python train.py --n_layer=14 --d_model=704 --n_head=11 --n_kv_head=11 --head_dim=64 --d_mlp=2816 --vocab_size=16384 --activation="gelu" --norm="rmsnorm" --norm_place="pre" --norm_eps=1e-05 --positions="rope" --rope_base=10000.0 --rope_fraction=0.25 --qk_norm=true --attn_scale=0.125 --bias="all" --tie_embeddings=false --parallel_block=true --init="normal" --init_std_qkv=0.0226 --init_std_o=0.00427 --init_std_up=0.0226 --init_std_down=0.00214 --init_mimetic=0.5 --optimizer="adamw" --lr=0.000624 --beta1=0.95 --beta2=0.95 --weight_decay=0.16 --lr_head=0.00309 --grad_clip=0.5 --warmup_steps=502 --schedule="wsd" --decay_fraction=1.0 --decay_shape="linear" --final_lr_fraction=0.0 --batch_tokens=131072 --seq_len=1024 --doc_mask=true --train_tokens=1144000000 --steps=8729 --dataset="wikipedia_en"
MLP neurons of a small language model. Each row is named by its layer, matrix (down: output weights) and neuron, and shows model dimensions 64-191. Each number is 128 + 32 x the weight over its row's rms, rounded and kept within 0 to 255. Numbers have three digits each.
A block is one neuron, or neurons of one layer that tend to fire together. After each block is what it responds to, as a language model described it from the Wikipedia text at the highest values.

L7.down151:167133168116125121128140163207140133141092095110147112140019125079114117148146155112121179131158128120122123138179131094097109232158102105133111147056140106100153159103096138090134085126131157159130110111146129100181099093129087167183169181080169093093123158129145138110139046140164136100126069114128099107141158125154170151187107151141144137077142122136132135142123143116108086122118
L7.down155:150126114106153127064127097121109156143114068163087115142087188137122152115069211105069134150165112146158165160059147121101082164102103166109101163077091159127136132096164152135139118136171067168131161158174093150098150142156157130116103108172116145110097152136144118115084085149114151133179188110125170068114075098134119166136102099208168118091111143081182167123183091126097130204121
L7.down204:157154115078114135137117135186126175143139127087108125106162128108089144129193114166135138120115188125091139195102144121112105137135127092183135206142091161130111113176101107135161131080092158125180098129135156088167142150117101128185135130132136106192144164139181150157122111100126133124087075120138084136162129152107091135104119119076159106098151101112113153073126204053118089153148
L7.down241:149137132169113151091115174154156101135160136171143174095145155091172130159110085106131167131121098110112141111148102110095204121149174120092106176079157067123161119159141080158085111087132149104141153132135172085165183147101114106154094112094117111183125128144177166127131124174143123176116134145134102172098187139082096113122100116107097162168107162138118136112137174140132149071153
L7.down574:103135160132125164186097135181120100175125098153135160133122139125125103162145091168191134094167155139141090121126159085113137103149111167097165184109136102180121172069099133176107154132153088123131119123180070161092142136109070122164099187111123141122085125109092137121147112122142150027157106152079180182125145185122128100136141123114120119126129125135114116152159115072117085134122
L7.down671:197174125111078114165118165098150134143096160079152141083118081141122094107224138137175137133136144148123102133135165128128089099093170102089194105116169127124108130102128135119083141124096134157122086199104131169093113103122141120093115161102095191152142101103133066134089124102090115144118112098113202163139100116120059155134160120141186124095168154104117116172172116146149076118074
L7.down715:136134079109131179131115151149124152134070136111048066156085110147124149143122117070164078125116100076110137164109096191118130081148154168143138105142125123152187089092057141160099089106150096113127133153157106097177122131137138094106054143136089130121140155121165185152154132180127147141144103108182131081063124153233174149133134130116073122104152148125112141126153170143166090113202
L7.down921:148110106076155107121092119147079118095082114138163142113107152150128207153140170137166133141074103125118156134106099128150124162153096141135131133113124206116144208130118099113120154160104145155115079203080138099082127108137090140126183153155124215150116150115092134103164108098102135169152101118088098090134118159119041098067117164137146111143157112100183116136179130124145154106105
L7.down996:141183137184077178125083072117121157085155093141126163117135192099122123123131163096083096175120131109140105142064131123176117145184148166124138140159135125139132139098177136132154137134105137093092143163166055154177115160165155109204064142185109141128143128068180151121147167151141072136134150141162134150165147133077153077117111111144171065128112107148145093125114115097149126171155
L7.down1020:104135058107132153117108103120098105181123111205083136147151062160158177124139091138135126102103116177081113119132104089080154090102120099103173175087093141140096120085076170143105152072139110167089161146147144165105088123160129086139139099116142116091137095198145109130139155138180109091129111125176117099125154147140141135148170170101067136124075126116148154205128149153132127132137
L7.down1053:089166139231073104120104124135135160121121090129149153107095051209150152127147103108158160138134194123104079115070157091038068132165171087151109141108129134150125148138084151110118103200132144125160125129108102150129154128123137108166167127142117118108084138134149177114137140118154177116100170157123140071152167111117131154107082093135112168150096117113123147129190119142091153115115
L7.down1101:103072134135109151160211036145144164118111176110140145116155152153112178164161110197199145173106187228104148114229103100110145150112172122104149128115126155152145200116112102140174094150170130152063125100122147127171151123158112110201127100130083164133100141157093115120143141182147148196128089143164149130116003084075128081100075163127143107136105154102149124142146170141107115101087
L7.down1788:133154186079084125161140078155100124139121153142144101170144110122124089087072165198102170114178125203149133147077114098142195162094114130129132116185127122111109113146194104176076116132096158196101155193091133122110079162145094137148150181112153153125138104128068085149084178105087180158100100116106147163128169091164086120135163152146113110134062119137137196130114112133100102092165
L7.down2133:159106103149129128176126151111150171141121170123090172158102121164139122139104107147118133109118117122166165104200136170196120163109108156061107105090185111085135108126115107117159133087088138141154111181111070140141098069141141096119119113106139116084123089123142186085192153129111116171154112129143128130118115172141121046132122116124159128144091160252099162102086087162139176169024
L7.down2229:111167120146121169164130123121112154170137122033135128104118148143145134117125142093131206107111142127105097133095166163141137137089129097133137085147066198178150134132103086110181078117122117093162102144140146187128087100166067160122140150085108140139126110077085128164127189131090151124185148131127104069138139065178148085206164125157107153127135182160140128194170099195132122115129
L7.down2773:165117152094123135137088114155177147240084089077158143142152120148193174087138125148155146095147135114127173139143132154171087146086071108120189155094122098102084105121093097157166106151169124139081131173121144179100128094105120185124097122124149121151135109117181132114139092126061119155133159080067132093105112129119046094085196077164112161175130104109120119102115116134123161091068
Hyphen right after the Arabic article Al/al in names of clubs, people and places, as in Al-Wasl, al-Kirmani; weaker on other compound hyphens and mid-word pieces.

L5.down2249:118127193118178167133109118122129111039161085067121122125110183091097142114171100154110076149152112164136088183131112104065110129147180134140184132102100146117132156125116162181127143099146147134109120194112175180146104095068205137124102151118090142178077142107151106112130114173123156116079121141111101133136151149127113134109144074120080116157101141152180121082174111190165130124093
Fires on empty or dash-filled wiki table cells between pipes and on separators such as ; or : in lists, and on it/its for a named thing.

L5.down2178:135096142151125133110131100095140168106150102135080112184139175111134149151150132124071146098116142092096121073052131106101112155109174188140166115109091109166091118122141155128058213209097143097136156165179136069091189141078140114144145149120125124156097115178164077223152131181118128136127105131162150139144089152101136150107161086106178134157168055088048123096084144075145079143131
Tokens partway through a proper name whose rest must follow: periods after initials (J. Cole, F.C., A.S.), "as" after "known" or "referred to", and mid-word name pieces.

L7.down138:117155101080123142159089122136153158132119113103072135163168189202131129145096166173131080092140082128132119115111146194071125084212118140130103109118190111108136137114123122168144084084183127115093118108125077160156167102177135150147079141099120136135120133181168115120043123119117069153117086100117204094154080135139151113149111138110125146112128114063183130114122082172142062100108
L7.down392:073128130062078199126123123153166115140053093130085115120062105087130083099160156172177124168160086098094149158107149158145120140177123089112119105132142139112149129083148097145141147194137099089120159136136113117122169175153096109048115119106148135118134176137187087077165092066125119143159155132171191134170124122136178181181156129153140142068140133146191182136104108144155095091155
L7.down459:165121131111198107124153146098155162164133140096123080141134106138064112122115156083142087098072124146111111175154137173150137116171176163119117135158125169117115138167119098139216117133161116101131193109127123083184134089150121169097059169112038084098105093181124140110103156078185087114129112095128182119143152085044134187146165157137117130069193137100151137107084080145136124125153
L7.down467:136143108134138126142170154163156143076107179142107128087085137147050134100150140160118119050207109089087188189185138160202134110107092104156104101073160135074105126099136086111143141121089144140115112101150106156152065162192152144126125176165073136126162108122105152091169166113107065126125133117111164128120140127170181128089174138185114143089071103198135129150171112108113134103130
L7.down500:134166110154188181154098129099221097121100118155126156099133128152073164123175112114104109112126103119125099092152115147164184100165132113109150140202102166124164186069160124112092165170121163105084099098057107175125157151150140141139050129171086114098141090140180140179140177115130080117072125189134159123116131181108168128099153104117091164153147157076103136144086119174096073139144
L7.down519:164161112099145145098143154166114130130146149097142141133141137136142165076115139183113118169131120097118114082138094159189129169124103147091066213147115209060131148140159150126099186093154087135109078153170069121142050160123142145140163093112093102162098067093126109114097195099148146136081126134133086100127116082103159125090155184085141100151087111144124173114173091160112116141107
L7.down740:185165106153165168150092113104157118094070119188134099085044130115096079081110172160176107101141137127189117090166154098148152159023120126132151077149135140154105192131146109119106114132132122076150100144127057149118099104135138129116183121123194177089124082089101153077161110129061079130075169092096220146115185172133127164148125125158126118110153132064137119109113120162134108099093
L7.down834:113140127150147119159122121148145147140220140106143129125130107143107110137122145149136140134124122112125114136138128135097143131140149123115085128131101132168120109127126131143149138137136150148131154129125151126145111126129146125135122141112144126079110122123107157132119145135149087141103144115125119146112129098111139139127106163144130118126112147120088137136128117141134117133119
L7.down971:105122154173094118095130150122163137145097145048113157144091143162086111092142103074162184080147101146127127140135177154129128162149079074097142090137115090143065144135103104115094135157083109088123100124148135141127111154195126145102124135138137088135139095128133160180195135124127085097092088129133168127151136120146156147128142094143145195076177150166155173155082186156098162112155
L7.down1113:114056140142116117165125138121163129098099202127137148103165190180127088103132084170101150153164123184125099122112166134184139120088121152128103160211164132151085081106098140091133141083162123129086108102098114148084142154147135147116113108105160172134133125087134151156119134135183169140127124134119174212124107145125118188090093104148124133083106135134091079126149167176109118120124
L7.down1146:169117144103107155176201119140168090133060108095120146094129117112069099079107156202152106191157165124141083134125104067142062140123138131104154084096112127155173176066106132146100085111107154114082141103140158172087077113145108169134145135121131111157083143127118147140187105131130139145134147131154123096069178190173120112136073176061123102114190063131157128158091115189101094073122
L7.down1603:208215090147225127099086101166109158147120120126065122109071127156107112113143121129109045126141096064171150150118163139079147124055086055102096105148102114092085111151165073096135094115158123089103026149136096119126129127123119127175134121114073153127128120120116141116161157120111086162099125107109176129160143134152068161121175126123093140124103117119092108121107102113105104129160
L7.down2075:052137117143134104100150079104171115123060143169138110072111137109172081156173093140187152136215146153137227105143136093185074114161137143111161114110149106131124112089141119128194127215124122108066124116125092115101105134218140171126129199130120160098145143066154145133123126118165152145197094157107113186081193138107120139143177120126130204124112108127098122131113103098135167112102
L7.down2379:114150134157084095147153150075198132165137146159074093087112148164111052164120101051161086097139163115077196123199097147143097113104163120173096119118105093136072158106164113228162164163146138143121164122115160136073140146098135089097070144175086119065132112138166169139093119174164140161141162187140149082146112118140093086081133127124160102128106130124092171193092160137093066105148
L7.down2530:120192066108171177155105095175167165176174123145107123108097138116100110115163122120138097119131131112138110182119156114170133089121131072139099151156123150101109114108167111146145154142113140119107140112139128181117130147172222124138068122152149190121101111136144148086134168137153075122121136117124155155114124132080121172115131140123089148109123103140086132135132087105128152119108
L7.down2610:128146099130126121146139122129157130153175147139144142123126108142135117139110131132127119113109138129123114149152129145102132125130135131138109142141095145139115122129115137143139127137126120157118161157115113128144133123136138133157114132133147136111136115124129128120115155126139075133134096105116132136128131116100121126133098135099115126125124133128119127144121115120116131127107
Closing == or === marks that end Wikipedia section headings such as Early life, History or Reception, plus some line breaks ending list entries.

L4.down612:106139050099177091137089160198205100204030178119089152112106110104158149113170119115118096179141148111111111109169167112183170084052203142192125091081146170085136058153185096164079143122128135089135109027127130110109077154123187134079126122116150147092107125112136162131135146081172100148151154183107084134063106107137120164109138172138146129128093154140073095113126142114195150119161
L4.down753:123150070134140155107094144185164103123104164164096135085084108180104174139178109132115068153052151066109090108191159136167170142108138144132092131086153135152150101127176108108094128123156091084161052054129157162098066099088189134103122118134166118126135084125110110123171137100113129151167167117152090116059115163104102181118174141135105132099154085143110088150130145121171112148180
L4.down2116:136179148158157127122172134079103126158194167130177121139113120105107178118152102102102136087187128139176151086154143092101104118137113064060093133120110061153139197071134122075136115151100094134109108115043106121180171078099156125126151177135086119143168036114153137100186077117089078151137087128110106086125105097198088090123084103105109150128150195178094133147153119094102149107165
L4.down2170:160185094078177073095157132168125135117167172133135127176151147093149158089091135150109139166135159131076128124148091136098148120174168117167107154106130151145118100041152077107109136148142105108147069097119120134074138103140135146145132131177143077142082099136126151121192132121178141096154122129173112112111130090149141155124153134100056134152165166130121152117190119166153175139211
Fires on periods, most strongly the abbreviation point in St. Louis, St. Augustine or initials like J. Cole, and also on paragraph-final full stops.

L5.down2414:096143158139087147135094128137128090119119193142164122184117151112141144147122156122123123108082118091130175160103106140154132176090122080152125153169119070157078105136099153107071097052120144112162145158146118136227152111095162138093122106131152159126128129036161145060124106160166104189094174071139136074138159085065106112159133143189111123128129129090084153114171131121129080123112
Hyphens or word-piece continuations inside multi-part names after a short prefix, e.g. al-Zenki, L-shaped, IL-6, Gordon A-3, Reg|is Corporation.

L7.down1:084112150146134157056122183093160103053099131140094119110129068121140155086158154136105195141106117103104137132148170138122107175124114121147158130108107124120080084132121118134132114117165135125128155172115093110130173147125170133130148122153181156100100059088088070115162132112099121104157190068169155135127103109101064145175089145159098184191115108144096107034129158097121128128131
L7.down64:162135070123166126059143108106112141086153134151110156082148168100147131112121172131018138149150104101139151092159150159139182144112105091120137141140149100133071146124154072161134191126090150161137065133159136119146171129099175128149120137136122115134179119169102158151060158150135107156170120065132146097176141122126128192102158099106152155144132138111142132116141117102132128075111
L7.down119:142100144105093141103129110152126151122126057084120126147141148150094112109127121111082048115122137117118143120215118151128098161130175168110106135172160100116156121120140110180121134110156144130102140084140156134079164117113083089103163123108111114095122136207143093143067125221094158151092167080117092175091140144178140146064139122113120149156117097087131152189093114123118148211089
L7.down382:064199063058070096094144114128120136039077166194099165114132175152214168136121078098165053091107087047145110156109090070120149079101147101070169134133098148115158053113130168114163144131156116166137136151086152166086129058156185127155117091164129185135084148157130100182150183128127134148127127134144098158126114115184130127121200138107104081132077181168117134077083119126132149122115
L7.down518:160117186127085120110154056135105059139145079141063162107112115127119103123119135109084134182130077089130145121095119129171110189126132156150163143195123136126146144179117133153137086115145104123173109170121044155107144092158102142110134162124134115153073179111158108145157135162126106124087095131164128121128107075105138099155182135169140152152079085036142120135093102111165164182111
L7.down697:115092135155130060127173114137088131137092117134150093092089131102076083126113125179127153152129140172092112168128183195164063169074141191170180169156181072128087130117156103146086139113139172157090099124214091162140142123124169121170134105082094145162121178145091090096027108135114092110123164100102121177142132147105086171156095147160093112097161134115057063120179115085157139169101
L7.down832:123113103135156128110135101136118139163047123127134149166099127106122141094099083116135098146146156084094113139191158142107134118097105133145089136156123114092164112158137148159167141114143151134111071173102106157081120089100146124142142194191097071157064128115123154196108124119121132162107146085140076120101115155126086092100133133149080116174146118192155139158094156106140159111203
L7.down1280:075116112149178189113128166176114159109128153143142110167146113125107069184103147185109092117077131066103089111041100183139144092150110093094117110108167070070119188158119066111097095152120104139145137125163113150144145159134129078087150134156169110121139150126143146151197139129104095140206119109170141101147091154139151191131154131106126146131092137116101142168167132130156132093169
L7.down1428:159105117098136139125118102100094145098156099108195137119161087148174108083181126136180077131162135159072066140108099108127140126177133102124109081109112176174099116140127167139113128103092091105084166154063156121102120135172155155133097137136167097174132165151089162157110130152102164085137145127145082078136115076171130154180160170111161137134131133056124183097103129153130136161174
L7.down1557:120203141115135198157176120104128135199098108110076189155097152172148162097118154066109136099096034076183115108136109160112108173112106154122147131093145078099142124089123137163108148121158075151109113139142161101142124123106141119111095127101144135161096125161152126112096113053153151081137077103162144066156157144108154153147103128127156097151111127079141180173113194197171167182061
L7.down1573:116085170131158097073153094155127182117147118159163111094138122130126133133173118157129091149103192194119091130133110100056106133061128130127184127110123151075120151082113175125076142169122173132200121076101163169120154147153092110169125138105138127182166129173104146157126180172128087098096139151074155122089122076143166120099099093089149184083137163097154128152114144084107122174135
L7.down1739:139123159104129177142108114095126072061148136160089081131162117109145110112120133121115111096173082137082151108118109131156104084191139127140116150149160095123146109118073140160096157156086157118104147086123078027142145113135075108082084158130093138136123132147128166110108139153163108096145120140104130096164112170131138150136132143142096107133102044097210126071084126131111135111204
L7.down1781:205147183159098091090150107154181202135178085163165095144103128114115100167129125164182167102099139152070124076149152193145134184131121095173111074147125139111117121122188126157168105065170122105090178122067174130126132129139127138149166112062092114103092175121124186132124110127115167152111135117146192128104114130140128096128187129100134152119117124073197142078089146111135106121069
L7.down1820:174144072134106118125090198131168107102137173122140154141126175165114128124074177089089147123178104119097084102080114147136134142121175124144094106185142140176110131195142160104093153113136170167119114104072142151140165119102188146141152099082087162126116151056107146164134095102161178141117101159132152127139146158094121135166095141158127044124105187122098133127134164099160203098058
L7.down2002:128069108127126140100087153152126140109129111155121093098099105144160101115140128136132092147124141153141137084045135074128068102143112161141166130080180129127124089130145145088197124171120084110094055149148127167135115100162107107200128141185137117099112127122122119086120147135101156156125065162097119131135116114046064124132158105125116147173085098108150084122182117183128180139104
L7.down2604:086133095142155151137111065063130144181106093165106178130115087175108124139160185219092131084097115122104123165187105113103132083150136126123100144176140125138108061095159169129149187127084112163146161172120168084147083131136132106161149178142186123101050161148113113121124056127136076112111156121159154188180087107157101139143120121112098086102166164139103144092120129120093150156126
Periods right after a single letter in initials and abbreviations such as L.A., H.V., M.B.B.S., p.m., plus slashes, hyphens and mid-word fragments of short names (Blvd, Keble).

L4.down452:128160103150187138140114160101153152130120103063068133149117132123100099104149081138136126089184089180112141169162074157133150115105078108075163157139145116121107162169119065149129107205182154112144115052140050090180112110092141142138157133076105174094133148110154151116184163150131098121094071148120155120131102102105171190132146127089118174095103147120108113125125067169099108175115
L4.down755:166194144165166139144108096111188157121113119065161117085124136135166108119137133126097109134195058133184133156135119174097119185159111123110123103119155121120121146136107134192122146150122145104187123115109107115116150118138085109123159143078136136125163132162119112144101125106130150147096096125091053167084116078112093150186185109169166156128094117125129098148099113064126156166125
L4.down1880:142165115104140104117148151139152082112107170165085114092104154153145106104155117146110142121094114162136120119180142097091163103112180120159126110146196143107160110123174090151143161142112138038110139109111125160085108158095125169092177133123171139133110144151108125109150094085175121188118134131104101136078116154132153115143095193165072106188139134117123070101115074187125162062152
L4.down2753:149079150131103099140122049125125073089102109147144175138085082163086175145155103145177163162115169118087116108127195143148139110068149146141079138172156137132139103135105172150104155105189157068149107156141134148084167128138157168163088175125154179130084110077097079177089108127122165182166134108156121156120086140110101050103150057173081123126183125086118090113101137081129161112132
Closing equals signs that end a wiki section heading, such as == Side effects ==, ===Opioid===, also rarely that or before after a clause.

L5.down2008:134072087122143160177158068118135153136124091109095165112086075225107140190168124184158144103176135152122143177162123114167123083107113138163132111159194115121150099114146144199153205139145147144103141152120121161118186103131124111135127179147124146143106198159052061097091122152131083128136096089170119180051084113128134142114151165083131151125113108154124193141136084172151146106123
Closing == or === of wiki section headings (==History==, ==Personal life==), hyphens in suspended compounds (Cretaceous- and, homo- or), and only after not.